Weights of a small GPT-style language model, trained from scratch on English Wikipedia: vocabulary 1024.
MLP neurons of a small language model. Each row is named by its layer, matrix (gate and up: input weights; down: output weights) and neuron, and shows model dimensions 64-191. Each number is 500 + 40 x the weight over its row's rms, rounded and kept within 0 to 999. Numbers have three digits each. A neuron's up and down rows have the sign that makes its largest values positive.
After each neuron's rows, "fires before" lists the tokens most often just after its 100 highest values on Wikipedia text that the model never trained on; "fires after" lists the tokens most often just before its 100 highest values on Wikipedia text that the model never trained on.

L4.gate113:547517495497505488572567424495575447473512510545517536562446495469478500514533564482584463488552448579473556453495482555484534488550514502531574529441553516532498522474489569544454458508516476515589489548505426511408444512458491553548489502490475491466463525465561547419503440449517457447540458510452530513488541545463514478455421524468481501497555514511537542536524551492501463454512
L4.up113:494502481539478532515532458508489499435541504625539481521505549489471469443457574477470537545538483558571445532486387500471465493487427528493502473445503496468477494447472500481571476516478529525498538531501523543465458526525484562580525606586483508500568488484489525515520476447554529469524435532505463511474506505484487524490547540465539533468564494504420484549561558421488516513468
L4.down113:472477458548496547494465466502501454545462495466480486461472550513437494529492526506483412523556508465433514543434458515515550468510505497505519565403497464478493487456515460522502487570530470503472475483565507476490537508540487520496524547480464530550537544614507538423480519485495545493472498491500521512511512519475432539476546510500496576438489514574442486471484461410516519508566
fires before: " ", " the", "ever", " this", " May"
fires after: ".", ".\n\n", "===\n", " W", " H", "==\n"

L4.gate498:542450514526527487481484501467443459458476454542497484488461489563552493531500573420529515461482455537468496398497537579506454476484437538542478539452540473510541513461501485532530439484490549516532495471508459450436496492492542517484575529534497602529438501595568490457515448513514442500501514518539482499563523449539507435498550460486469498511553536450515463461541452452523557469403
L4.up498:569497469478503449508476506543554466575458453480478530459538468469490490494531509520480479518532533387427473541445476419469509550421466420539494555489539530494538510558494501507488503518505537442557558546508563522458467447480574473493474530534547503480488495428511511543479475492511491459490517412557525447519392482481487517507521534453488541502482521529438492494572460445532514516571
L4.down498:512496535489498463478490503479441487493557451477447544466470435515475499544466512501548440417453449483455457409472524580503521468495474548480539472468483492544491475408531458470578458589502520499538525489448535534500494517469556506543526521523497570531469475582569533506482457451582442555475479509557459477527511568449482462513432433478475509470510482526504485503507493480496485493517
fires before: "6", "9", "7", "8", "5", "4"
fires after: " ", "\""

L5.gate57:616472517477453476493524448410483463460622549563479532516522499507439430449529521501541488521510514471538521543505497512493467453489491455504529498487534489503485469508525484519492407520492491518498502521530488527540544526538408476573491464576502459459516486501460543417491528421488522436496486540462536500492462450522422467547507564465470446491484467475460494527477455469555477489491
L5.up57:512471464530539518478511528475530439507525506521445507496503517539535512499592555525428475543575537500523540576475481533540471464501513484472546498432506505547442456493506496464476500513497436519478516510573516547444516536479513496549555571646468520438582538509501529489510546433520552586615444480469432509486543447436468428519512570504500487501450596508461513508555510448526477519484
L5.down57:450500488572568554520473505489501461459450528509470563485472529483550516506480556506385498506508496540499500530502517485567544426442500504470527584456447528494458482573417552513468538512515506514507508464614481550498453498446550470512519529530482574438594538515508537465544477497494557556552470449453473546501535516409514442493531535552504494535527489512477533485528528428510506450488
fires before: " the", " ", " his"
fires after: ".", "A", ","

L8.gate428:470493526493569510471459467462551469536544462487442505535519542505479480506501414487546442421473487532584473579478595390449528460467428467549495518504534557475537412548520454469543497539505473566493591511516462538466495531428411490501492485526514539583412517477437598516518549443516408444512494493514519411462426496491475443528503486480520492429453553484479461525499540512454486511490
L8.up428:547516517444523521509480540514516507488512475452494512477456538486479557467500505459540593498451528558546452501474478434520531520485507452569513459528373501477474491517540509450514491464523513505498475513565546555494476513436462598512562440548500473532477503473486594552530466518501419454503452467438564488460457430472477460488462462463489468594471438533492493575548443513509561531501
L8.down428:534496514562558485485543479519588471568445437533455577488478551544488483530484524494478465460453510490519522544451477502462538492519490548602519484507483474487498546596471494504541498575522545484544511493553509480470454518475580511536523482558546492435526546496461563541578493490457474473523488472530440453433430524445498510476548480508470490466451475510547468489581538546547458531446
fires before: " "
fires after: " |", " on", " On", "|", "ag", " Feb"

L3.gate150:501592476422461536496502503498454480544510450532470491519482512475518476509480463431428525511474481514443506527430485536492479517493500423549528485493561516520494449473518519464541511534450521541479439493497516437541569491545539475495463473484378416510459533543489466471472475505474492524466482493454520508493575533555482525502568492437482523517496480486512508504519400603531460464510
L3.up150:488559480478436493456520514445490455465524461499518509493473562437514536507495536457546540521483505504443491525409500432471549488412465453574452482532518558480480552462449426540483456492501509515481498534497505442487454467436505443520524462534525551492476502523506481487540511505450500479469497488527566478421553504452449506596508474526448439541543585472524527511537536503547445455541
L3.down150:560485467511501474484448460468515488497491506549492544501476535472442550425516464461508495477444468465513517537468513570476435537458547525525553491491431513464469476459496487513559525437477433477468426458508529516438500467517480553472512457492522472555481489470447559514513528504493500559488486484461483478445495510527548494462418556441487515525515455431529541534580570522464532526500
fires before: "0", "1", "3", "2", "4"
fires after: " |", ";"

L7.gate357:556502489532500537466548443452521511509538525534520545471469437437419484450507506483507510529531451470445428462395481478519459457530497529500468477457522543557480436514505535576505493511473522536511536485499489466571574573536569492512538483501524459521428536485482509449445506498483514517481465468444537509491555420492428541456569537483538525498495477492478442508426510506519585460518
L7.up357:468506524511496586492457450550529487585513475566507467513531526489428520489487484509460533524554446507501474467486472532510459462486525509540502480429514611483487578444492419485521528520481465524526488498480535500531511506468563435485545478445501473602506455420585447503465439538460517429564478496527481513533458542425517477407462496441491492469503526480569444453461528498504488539490
L7.down357:530545521469508547481474463532514499525504563530545507514560546516412478458464518459437491484490516417480478448438497492457521548482449498550488526506472612447472515533478554526538478419440535562533513567418483495503494545474576532521555517532583461432500548407583461482466470490487493520391483495471545465503480449502456516505441477484526463493503430541498416492434467474526490495445
fires before: "ur", "her", "inal", "uring", "ure"
fires after: " f", " n", " or", " N", " F", " s"

L5.gate446:534533506556550485515524561585487555466468469522480528489468413500455497509504490492521432481455440509516446538456482543479506493498492499505435489519545497528512466541449450592483583555461430433441504544523469538492544526460532477449526487571459592535458461455577445544534514465551502412508541513458536497472447520473501531428525519534469550498469530493510497524467531536487548476490
L5.up446:490584482481537508506471483517485554437430481552477532454501449494469464490529451508490514498493418477458446580437475514489472459463494475504550472512567504464450459435478479464529512497386471495478540505551509460438518526430490491531512547453536439549607484483474496413460509517457574506519501427455433465467479534519465515567543511450488500498505567529492483477504485545555510527504
L5.down446:435579522514520575578444525527569566478466518469484505499466467484508475544531513522500506434522531465512455513480459517487536506509527468531485520428576460486525482519490569476489545554420546452433479598522498495432493598503549490526495455512512528523552524439507498538535488503464573446524517486494490459552483524476464553480552464486462569489535593494461546520474475505459537463484
fires before: " ", "19", "20", ",", "18"
fires after: " in", " In", "In", " Feb"

L4.gate102:564464555438512534543485536549529539422473485531476514517525556575531479497539535455520524483527497497467477487526511482470455459465420451463450497512487431525453459464537516497516539433525520502495445494516440528484483530529436499510493576514576546490477508483497474524528434556544482538519498534447465400461457483528516446576535487509512506503451507503447541435430519512504458474517
L4.up102:575490598522503494538557454413556501487557500517539523511571517507450441554450492465467453522455469465573518566490546513460523441513454452498494437467501488465543521515441560542522473494487497517488495546522522504444487480435503562506488499566481505541560532467484490506483571506493463457476491562522443491467494510516413500472487500496489453477456473545471450553526485400459520500468
L4.down102:584576493481474537507550530528518541484463420491496493520512510586458498489497493489513541454464523534448598550494469467502508550479517514427525541534558529483467517581474466479520465548493568556566534474483500547538452487480452528495501482502474505539429483504495466455501471503595561471464498497487567428431504554450541481514457551476454487458468544549451525476541574497535475478451
fires before: "8", "9", "7", "5", "6", "4"
fires after: " ", " (", " is", "l"

L7.gate261:451517464514513526495503524476489541468537419587465542429491473482480420452528466552475471475476433506482462539443560465450441511525481482496457472404550548451584515521525432487540567450493496489560520526520501475521472501415440526473504443520512462532460422483497517457601441462475523505549558461470580499478468550491459521416519489447468493477416475549448460507497503487566520502494
L7.up261:485457535515422482466466491485512512463489500471436509573517519527508455484437536502545483443443501562524441575434476439424484538494432512512472465453543513482466520483486417488532506517477497471475536531552540454500450422463471541474496394472515456581473537469503567515527545446498484554533526496496568460424525563443475487508455521510509479555429514553515495472457570499547513489482
L7.down261:515575541493527539461526516536469442486469519528500509462491463480567476484504578552511455456471556500506469494454493512500507526459490604512474548458527576492485420470542470480482456422493563533513509527517492496563450494454413520436454517473486435506507500465462470459557538484500523458532483452561429519399536503513473525507449521435504527570453461531519506462504556518509466504492
fires before: " "
fires after: " on", " |", " in", "orn", " –"

L3.gate91:426487450474535553490440535439518498452495451511495500507488491496477465529500507474420534477466507517533569537530523461443475494474465450514455540549524554430563521505536481478532471538513502495542459575541512457514479554530455456497547466503490590561468479448494466524450548537399508483525469487549533468470494507545466482616505454465472467523476477520470471579564506453504474423515
L3.up91:442545436540453563526536467521499507475471352500431461519500492493515481541458487405483504506458465484492535506498501584483538568485477493446491508493473517502461484501538484436546504524494510538455516543413487563551485519504449508469452462423497477527452568571503449445597522502491528460528517453437446493532544529447456474479563457512421500558526519486506568489533545559425451485559
L3.down91:498473436550510534440438452484515470468479538476425582506496485459518585484513518537467417532456461533411553534503485545463517507498542531530553602487473419484503477569418546501478485474456490523490395483484510465486438521535520550478522504390489543522460588510524486544456556527505465535476488455508514512474519509533463536464492552419509541489471458453538586446505567503482494481500
fires before: "0", "3", "5", "1", "4", "2"
fires after: " |", ";"

L8.gate217:524580500503512497476464450495491461486562496475485540478481491493460454467518590506499546488507543450584458537481538543508588522467547508542521560388515485477564451513517560486545461528542454465505496513528500539430455511448493491461555550486469541557503509547488492458548585482484503480524513480521561439506476554468467442496515499421416467397502523523499434481515468555504562526576
L8.up217:449484571467472547511533525504458556461446496442441474518349465513560447505413474516448451513506525429525538509516490523521496451501449527511574453459470503533442460510431502498494497520481475516530522569439498535490485543463478489488553534537406552511502470422461480462478478488537545522408502545523502519519448540522528505512510555547544525483473538476499474499505494408471481462520
L8.down217:476490500509443567510483476478484529561443530470504505525470526466514528429485546503492484458523475433535560514525467502470477538482507504527597483482545455538503495480510482541493541473418460590464507549453438522456505501502473490555442536543510572498589482443467521441498539496555517484528494528525414476563493541502554508541488568498588502474435488491474459458487418476564557490525
fires before: "19", "20", "18", "17"
fires after: ",", " In", " March", " October", " December"

L7.gate367:453576524482496439468493482563479459527590455597504458561515548479539497467468487544416448493478479518519506491521485517430547450483444541544569526505509534489524509473469558536501493486579462507456514548488486513545420541515453543485463536477541453508538513492430525473461561540582492493519547544491531483549508523453513522474512516508532540491591433515508514483486480450491483437515
L7.up367:476481461526483383559564532442461579470580527468493512534515480534496543464550491477562454560475526504494472542593515536536529523501506514482489625503450482503484566546482421492509506459536505473501466504510522428472472512507501577559532517509503507506509510490445546480465575515488501475455518551562594465508508440501534473462523452537521485454532490457561430522487554480470447509523
L7.down367:528493476427451505571522505531418547500551515498523472448489507494461498524482545521559486449530519496497526509526469535480461470498534469518510532522566463524510476517443606545518572395467477481499508436507510541466485425530503547519560449476458542489553438510504431466447428537590437518525516503520511489470471560492512580543463453518530614476559462500522511419489550532490493529444
fires before: ",", "rough", "ir", "–", "),", "is"
fires after: "20", "T", "19", ",", "7", " the"

L5.gate396:450389462561480490510475516487494518551520551524498528600452491566487489513582462529576551519578534531473460476460559599481500550442491525435463493507455447453454511538534511471463455542453418519474497475503491453570467429530496527483466498478546485515480477571475505516506528504476439518469505467433462487516488496511479528480545466472542529531598444507512532475441513536496587564527
L5.up396:588516561467459431485535486450556409460508447523546448469528450440455509415519478517493586438551469537479491545515415495478540560511458494524438504537497514491581522494542535459467468526544546545487569528480555499482529526449484544555417511445454465521498459513499512532518589457512506453488563465470459446496510514499543543498524517431545486463525551446512517518552519552514548499562
L5.down396:464433493554497512484486520452500479551452468445510449507514523521401445511559511531541498525520461406450442498457471587535551471477503515561496453558463483505536486455510516431506473518505518497457515506407532489549493468541458499541539473465549457547486425537443465537492468519500540422487548500492477517539494536506419573500527521475542545510578513453491586482547589523488444558578
fires before: " ", " Part", " C", " S", " R", " Y"
fires after: "\n", "y", " ", "===\n\n", "\n\n", "ate"

L8.gate103:540436442545438499571533491492511556425523531508448532460491485485411424520498544496495526492533461428530544540515483511485518494442536535467453475512528525503476507572484439533464525485514509473542528533508541479506468557441528581513567454451530492510479455522577479500556592461537519553532486502433439509483473456454411486495526504537499579506467494488458498515453384495478504501490
L8.up103:426527503515532540540467447541448524499492471522537552523449511507505389409522465466503459535448499529492480502445514515557455485483509419509512514551511495494490538575511555451469537463559479547489517508511492485450532526503515456544488481515523607528472501448501441571484394484445540436398516488538517563489506488477488586462475470475464488495565527545517434549452471499468508456479
L8.down103:484532478464453464486551528539497497456523491489424434527488490568470492514442541472475551522527537492555479527496456469591501461491469500509483465514553510477468534503437459584502474601534544474451554500506555529549532494466558486476511542441410510456501484456594486530448520408479524496472474511466491497521408477454414514486497453527505534549550482423436516459484512490471513504507
fires before: "ur", "ct", "her", "uring", "ure", "ction"
fires after: " f", " F", " ", "re", " st"

L5.gate478:560544519506535547524490562504464566500532432567469465450500456508560504522445435503501519442455503519484532518450435474468452475521421486563518449481522466491539519566514473568554540519515469431491447492493482508477536448467474500490485442599457431498527463502454455471498467458548474506529538522507516518401547533556481450537542463506480412454486494532510505518496506481537543492493
L5.up478:486498438560517594511492554516409476475553484564502426482498462502528441522498468515510531457495488525504414532485491523481498502497417478601509473544472550519479513587511484510602503522564536444511527501535479496450554442503456428452506494497436491522453499529500487558490469462556513440562493527412520526491502547495485530468498498483492460479433515486487476484413516535562547486450
L5.down478:547498531517449478418463465465475538541462483548443537546498474534548432533508503531517487471513494507514494502415565492567463509530518497443453514458503481513536481549544495498490577497484493513509468530535475467491500517489499493478512466560539440428507513457504478401519554460527521550507580531484499493466575531476501492516473559493483496529479493536601466507536615415509377404509
fires before: " ", "or"
fires after: " in", " |", " on", "In", ":"

L4.gate360:517598483508481527487552526528495546525490530552486443485541506542494452508468516428472554482537568576472472516411517521458466478489528465542562439470579536533464499533593468506518546496509466505490442460539501509589471462457509471525490508513572461544544498565483434498524427478512422484531492492431464518532483511467478523511530525546477551503500508512462458509431540542536516456458
L4.up360:512511520581510495489482459530505460495514486403421507496474528533516487532532496538422455475516530488540437587446548529468508427500506523465520470446484472518481532621546506475525522474507502506552544497527473514514499459461457513453494426544518414566552509465497488467544530470483486573524511475513446572479481482430514481476461581449482562471532561551506486513521515471481544523495
L4.down360:556529512563516523476436495475546523519509480488482503527411552523491457568503428499527508573556536516513513551479503499518509502530494548457501468464505527494444516477527448553509516526582514493543494451562427473537536480460476512455517492575563450542517531527499504471514527345509483499589557507468485479460483515486489446486545493469449452554507545531567572487490565485507492476483
fires before: " ", "==\n", "ion"
fires after: " c", " |", " b", "C", ":"

L5.gate1:502480475532487517507519512434459489426469483487469502554471449546437478519406502513495476438537452506511546556475572552506534433539542465502554439542500562504541470522505503486509490565511476491443514498408506455538549532457500544507506541465514495516503550493478556418550465461499457488518519552426566511521481504505495532440483472468458547468527567511430505441524525511568565519465
L5.up1:508512492558513520423525526408512484455451445528500593564463581482541484501541523454512508558511461529575453520510478508532490498526559505529491448507530509442589506501528544469508426436471411523525486525521448534501451569520477596500477519570516530531561576472439506542526544518434456462533506421440506467431429484434520454513524498461523445545539489499573469466535501498502440418457
L5.down1:541499476495473440499532559510488500490504453482448431456520473522410555486463513491411462470475426433487500525463553550542576475509503545453519522529485523548484490515548524493463506664499460522514524438529517554539553497439519507467532549509543468470501500503526595387522522441607552532501488465568548492443482449540495484515436485501533572503473545490554505471542536496561494469521
fires before: "9", "8", "6", "7", "4", "\n\n"
fires after: " ", ".", " ("

L3.gate136:477459551564493485494511488554459520461517491516492469495475558469468532486495508434542543514494469462421436536518472465444466439508535511521465547505494537566521465506502505548446524551518527506489467456482492513528487481530466581503433472479524451529448506508495552469486473494427522496565497471516420476494602496476513593444537499507495494540527540521498466549564475468484486485512
L3.up136:442460474555533532531526560483455424484504524503575391493496504564485446458506490445489498510515459554445522590512475449494506566553462500574543548516412554552509503529488438468573499521440591566470497558488434570537561516552445471493472475500557529449496495467532440553455496515491524486412461441487452496510537542496459514463486475478516455467490498473474474493527478463470509544510
L3.down136:540476528545497502493553503522489472488404505465509567515481521508521501590557470508497513501481412454476499488562503446515473448433508508488497543484555539560512460583525481522531480504519508544535457451500457537438527527442513570486425480548500514533599499513443482436534543487465533550454477462505530493452519523497515467517548553552523569478478492508484435552495444463544489483523
fires before: "al", "ial", "ep", "as", " ", "ory"
fires after: " T", "y", "in", " k", "H"

L3.gate392:507508452516517476551424496505447492478534542556470456426457504571490509494522524472519522498442517500445462477499484502464500475500506471448436489535459588537461577553577482477534511520483437524416440559462522441455470463484540480540536535458467492533484493482409469460555536426524487505512507576516524412485501583477531456536429519408467486461534567514479488538416463535498547508473
L3.up392:454517495441476455529464550529509546500484439477472485475423511528570489507505480510439491512487482552422455576542486510523524477503475510540484469509501482461535568424502419534420571539464473555473546514499546424452468555535557531442474479462507534500481467520488510453488486512484513563592432452559531449411484468521456503473475470457486521519514563535536554526469512453450558513433
L3.down392:463534447593462514509486526440478497491471550530538526491540483524503497493524468483484438547448582491452449463523520504532467507496529472526413537522483501513519560479531506561503447415509515512449500483448536393484438438503492520552442536511528550534509537559501519519534462522428474572504487529493471458460511519469557511562437573540477542534523544523456510568455470452515527509386
fires before: "ational", " Aust", "et", "al", "ch"
fires after: " In", "es", " in", " (", "In"

L7.gate351:482516541522549501490494515520441532513536524461443488494518548536501442540482458504554516556426508518544540491510531536454563527519389524476546452479503504535573482541502552514503558560425543535500574512514527560525542424524533569455507552488495543542447473483547494473493534545504498481495473553519566485446426445515457483463529514460482470470563518430479509516463458480503522489509
L7.up351:465496490570442489499514469482480550458529522493500487608499467540460433554533517473556561580458503536570510555532539495468505494537440404510477459531470430546555501505421551431496504524483513477461447533542538528561520495481472544523523519425506500482533507462517468481551494507471508470348479537480510568510460491484471451454535514505560537435550500427504488472476537493459543494465
L7.down351:472486483602535501531521520540542516470538563461524485550447540484454534521511444448558543565509469488519425466529539548515503474545535434530421491541483516459513509482432530477547445452507513439484523425537540467487483493506480496569489542495524510487497527485529538496510482530527480523484498504500498505466488549469511476425457439431500445542502504474468452477548558555461518436500
fires before: " ", ",", " S", " December", "eral", "k"
fires after: " ", " F", " f", " St", "F"

L5.gate117:539571509493565448586457476495552519486504541481491419536488456536571426477411432517562475402436408465508550541514525452474518514567443565503474485469523500530415463467499463514525543476503508454509561492476430501513500488503512501463527488508504497476494503417451484538532456470460579523476429506517480542502569476533561492539527445477511531484514611523513478493459510474583424477510
L5.up117:532503479485437495523486445556453414445462466462484539507419530474492519516505538490444519474475524473551497527467500465534476448409450460507548398512456447470602479477567441523583529481502464499572474495508468517482533488501494545494449532553485546492551529473438471492509478446475521506459514410496477501420469463463492474543552506495427499510489470503472473511468564493483540452464
L5.down117:549484543542513532503492522473520547446497522488550488485481429466586486501520446509514513488448521537440564511525482445423540477478487549515502553512557495516456510482521504505482466439500532483480494550501477530545504540448498540519449480487517543577543517501434510512603415521541460411535408476478426533559453446541541490445496472493515566485485548448533441476479472476548486460512
fires before: " ", ",", "==\n", " and", " the"
fires after: " c", " l", " A", "In", " w", "A"

L5.gate136:587506520513504421481556444472504557507641475515485487501494554476458477415506473458478458481482479534545491561478494517480503494457477510473581491513486476523528528455501456528520487503461525513482575560545493473372573476533406491496397543561458527504453460541475582478449481514539536509489433497473501470538482526483506485471467479536484439493514492456486394498469406480519514519518
L5.up136:497518480603501486488484422496451533483531500477526491441570509462483508480524445480531529491519545549579469554476486531628513515462465492546548555587455517552485484465481488555461454507490499504454546502536517508460528385548460503485501516558446511475506458487468579533493478527560543511469526471529470540517550513425415457469473400491488466486527510496496443493476410481491495489512
L5.down136:455540480574496539539457499506481477476450538510543528530490454480435549502545563551495500513525514487464529462470492466496530509504511491498454539472447508518477480525445474540506517630511521505471467440564471506528471459573549551475565504464493465488492539449477477552534383519473504520518507448476489492432476465487504540449465511435536520523504506502542588463572474557548474470470
fires before: " ", " T"
fires after: ")"

L5.gate73:563571512461470487458561554559543512519531530465491460499506535523502423457475433467544466516448513567520505547506560436548489471468502542489542581501500404481470489456445540554473495552505509440541568412570492486477544452430495451513517531542535476430505513544491454481456422506513493526494450517567553570496508517551525509554459494493503509484499475442495492454547461479499474523526
L5.up73:525481544490428486510465604504553514465538534442471491527451572584485506504575511512480523517429554536440430516500523522506522502488464480492491590478469555408573456442477485530492486484594522454496538538509501463581527484508539446483520534596536524485416513515499460499510522494445486443488521539528467493519498506492495484527474463520597455486506474496540506547532388465466409506480
L5.down73:495456482515511466504494507540502491494545462491420583480461449506545523453533486489453503511473444563401549471479462481504451490503554506587475522517501419451465603476414501462476458610481525546447483461551510487567527538446516557504503483522484460462556552472502489469433399474529473533440476541558506522476464483524550475529465457469562507459566501465491535529582476503529561479527
fires before: " ", " J", " F", " \"", " Ch"
fires after: "\n", ")\n", ".\n"

L5.gate99:482494456528506498485544492464558483527462456549430517519521505496485521519574494436504513503534511535552522582427528500487519501488494528541503493564561476417533543532524462409506481560542491435562465518511479489563430515457458440467501537529542500475457485544505523509503515432584486504507493445487515493465520521529516552561477580515534514520539550556532546468534560497624546504470
L5.up99:442447461471509481458545547514539543581420449551473438562605519476494512521581526415463544504567481485547539492486438464530433534546453458461475554539455485468460567531564499466493512491547476428505502559503526552440491596428499484472494531483498568473461518543511532484514499499507545558445450524534492521542574544457444522453532513451485509441541518519537511517517480542571506546494
L5.down99:506467535507502552512519500487550536514513537506550574531543481512512568492521509493460508541545517538530518413490509470488544459625510460531490520499480460490485484470457517500518492431510430508522364528425502497478490458463443441444553500567439496436470482473469552478406569484462551532559482546560588550494535498577496559457442529516552506541510522474505501447487441517449546470475
fires before: " ", "oc", " V", " C", "emb", "on"
fires after: " A", "ate", "es", " ", "ar"

L3.gate142:505566476517538484542473458506529536533496534496542494483525489597584418494503543476546540507500570472500537551442525438510501544538443473500536571567519505504505410488510466485532477525476503435469501462544494455493489459558466494553474439537484537550475534499446491536518459490583543514470472507486489477494538515569455536498496485455394519571461451529502512532560525528553474562537
L3.up142:482542431495509571465486474568470508508494490502559447585485514538621506480509476472473510502482532557537564526507503472459505496546417510469477509511525533442526483510506432500513470520478472480495479527596555540500507497497600491509458524437469445440451509495487452485486477558478473500524461505546557511420510635527486442538457522474508589455555453504480471563529588521487476517469
L3.down142:537451420421504527482443483451488504454494510478476470625479538550465517394490573438500463538484432550543514463520513480538532523547509458534526550548526508489558449515452515508516477477552441467568533561526544493537485521559523473440478491456494511482466497571501545521484466573532523472510586473531557506492519457532511536527482515451554515520525504455582534550428506604601481487494
fires before: " ", " V", " C", " |"
fires after: " ", "ate", " H", " R", "%", "es"

L5.gate371:451415532426578452476487569437505522467498470477502508541463553573533514512500467557475478477534457478506529515551444559486488521568533393466456521419468513520524527512503594516498529499460465522471542457478502533445483493444496545491512493514513585473515479443511524500499585476468491478563559496485502419481495511505499456426492486595488499396510497498445498499531558516541522553517
L5.up371:463526478510522446536555500479519494488548540565427457509523407529486539459490553554493519484451403452476489517539499545490494522524546508512490547477538579504509491484443530479498586456603509524500490459560490490471466480476541591584594472510485523536506593511488487497541496494509538481579492453435466447530460526517589482502498470487483500454475462430569501445517517501545508515468
L5.down371:445495431482514457464476498498507483505487466453497515555442509492497552520506527465476501453502432594535538503516477519486433499502482483457503489517455495519475497451500423504451446389496474543445455504422528520501495562496517545437507510477472507462417534414480452493484491438605525666464507470494491519459514512512488512483522495454551395453552459494532526494506495494484439557550
fires before: ")", " in", ",", " by", ")\n\n", "–"
fires after: "20", "19", " ", "4", " found"

L8.gate412:537520538464491501496553604425448538539533518490436500632506491462502503532460518491561530494443512513444532449534504492469473461485442482488457541478520452525524457586484531504514517503466505504470561524471518510462529474469494499440469459422573505506465557417483489484499487471484440502466494493446544544495489442585465521524486545458492514472497502559506513498423470521431501477437
L8.up412:513542465535477494498471577507483592495525465508475452513513485522495568574463523509503504496548458544527506516461469517445510439520511482507491464520494477582503561485494493477483488512475560448459518497482544442538507494511557466499490491479580464466558527537505486489521535513482429575449474505513504519546482434567454519474527496505491570430494502536524491438418394459552498497510
L8.down412:522519473561562435528453482500558553520485490490468542514580484593462515492511440496535587478507489453408463478474502520520525522498474470496575497508464478503498604522537464513476484393522445499567456496476500489497498486498518437539447516520473492432535489531517532549494402470566454469450480447472469519495504535539583531573527474471495468408516504522578505447518480481468433513511
fires before: "ut", "n", "az", "ic", "u", "z"
fires after: "st", " M", " m", " r", "r", "w"

L8.gate363:554514463401511438493533522494499457464518453541538554531465514509487514511546540501493519480607471458417469475495540511452564495573524531453508487449503540584537489578490538529466548506500478529519478502391479460446505528508471527503441532529499468464517468468478487565557475541541530530537544480529530500471516525426521537579487469453441482470466490504449560443507483514505552515540
L8.up363:460582542504516476504542504511497513457502455545555545477545546464475520450390492433449444412576450510534542458558539532504495469507477492518533500453562527464445503487448506480485583464497435490495541474528481504489510558472512591505454589497495484568492510498507545419534544413505522544474544533489436453519454508518464516487474479452531505509484564492552543511467517497502566496471
L8.down363:543474554466437423453537517481477496548431517462485499577548490518416554524504473500550471533574478453489583510440576495566516480482543426445541479532529476515465492542466503473446478551505513481519552543516453542504467505471524564457599493434489477529516514518478498504465490451502463494516532425490492489517498528529522516560519538522539592498498512466511477510514525523436445463470
fires before: ",", "s", "–", ")", " W", ")."
fires after: "20", "19", "9", "8"

L5.gate48:454529524451454522487471485521532522531476419442460474523536492519484464513446420490601497527416523546512490602497616466485491552544478538522431539543494463506466481539469442545544519507507496477505539432505475494517553425470474463477513520530502521514485461422419486460500464477512572465546479518522518429495548473583520437484474464514515554488513521477446529481453539487546519520458
L5.up48:477426512528540511528522499537491539490461508487485516448502385485512449442501558536406475468526482452479474476512526503508578476535556515486458527505515623564455473537493507464500503522481535467476563451501481528491522463527520537513559501468550520491555510457519445583554539402433421458481583498441533455460443554499497552439560503482499477528481566502516507472545483554534524500515
L5.down48:535571502456515575473497475565487537530436442482492515549462468520569433511518513462558530477551547547484476543425502475497518473485492437514389467521485496566496456509508454551481511382571499498446511483444478485514511478503465445474496561530519530452480518455427489487505499518527503397489448513474466483465573525510471567571511477554542517542488448467467545495446523454511550465489
fires before: " ", ","
fires after: " in", " on", " Feb", " In"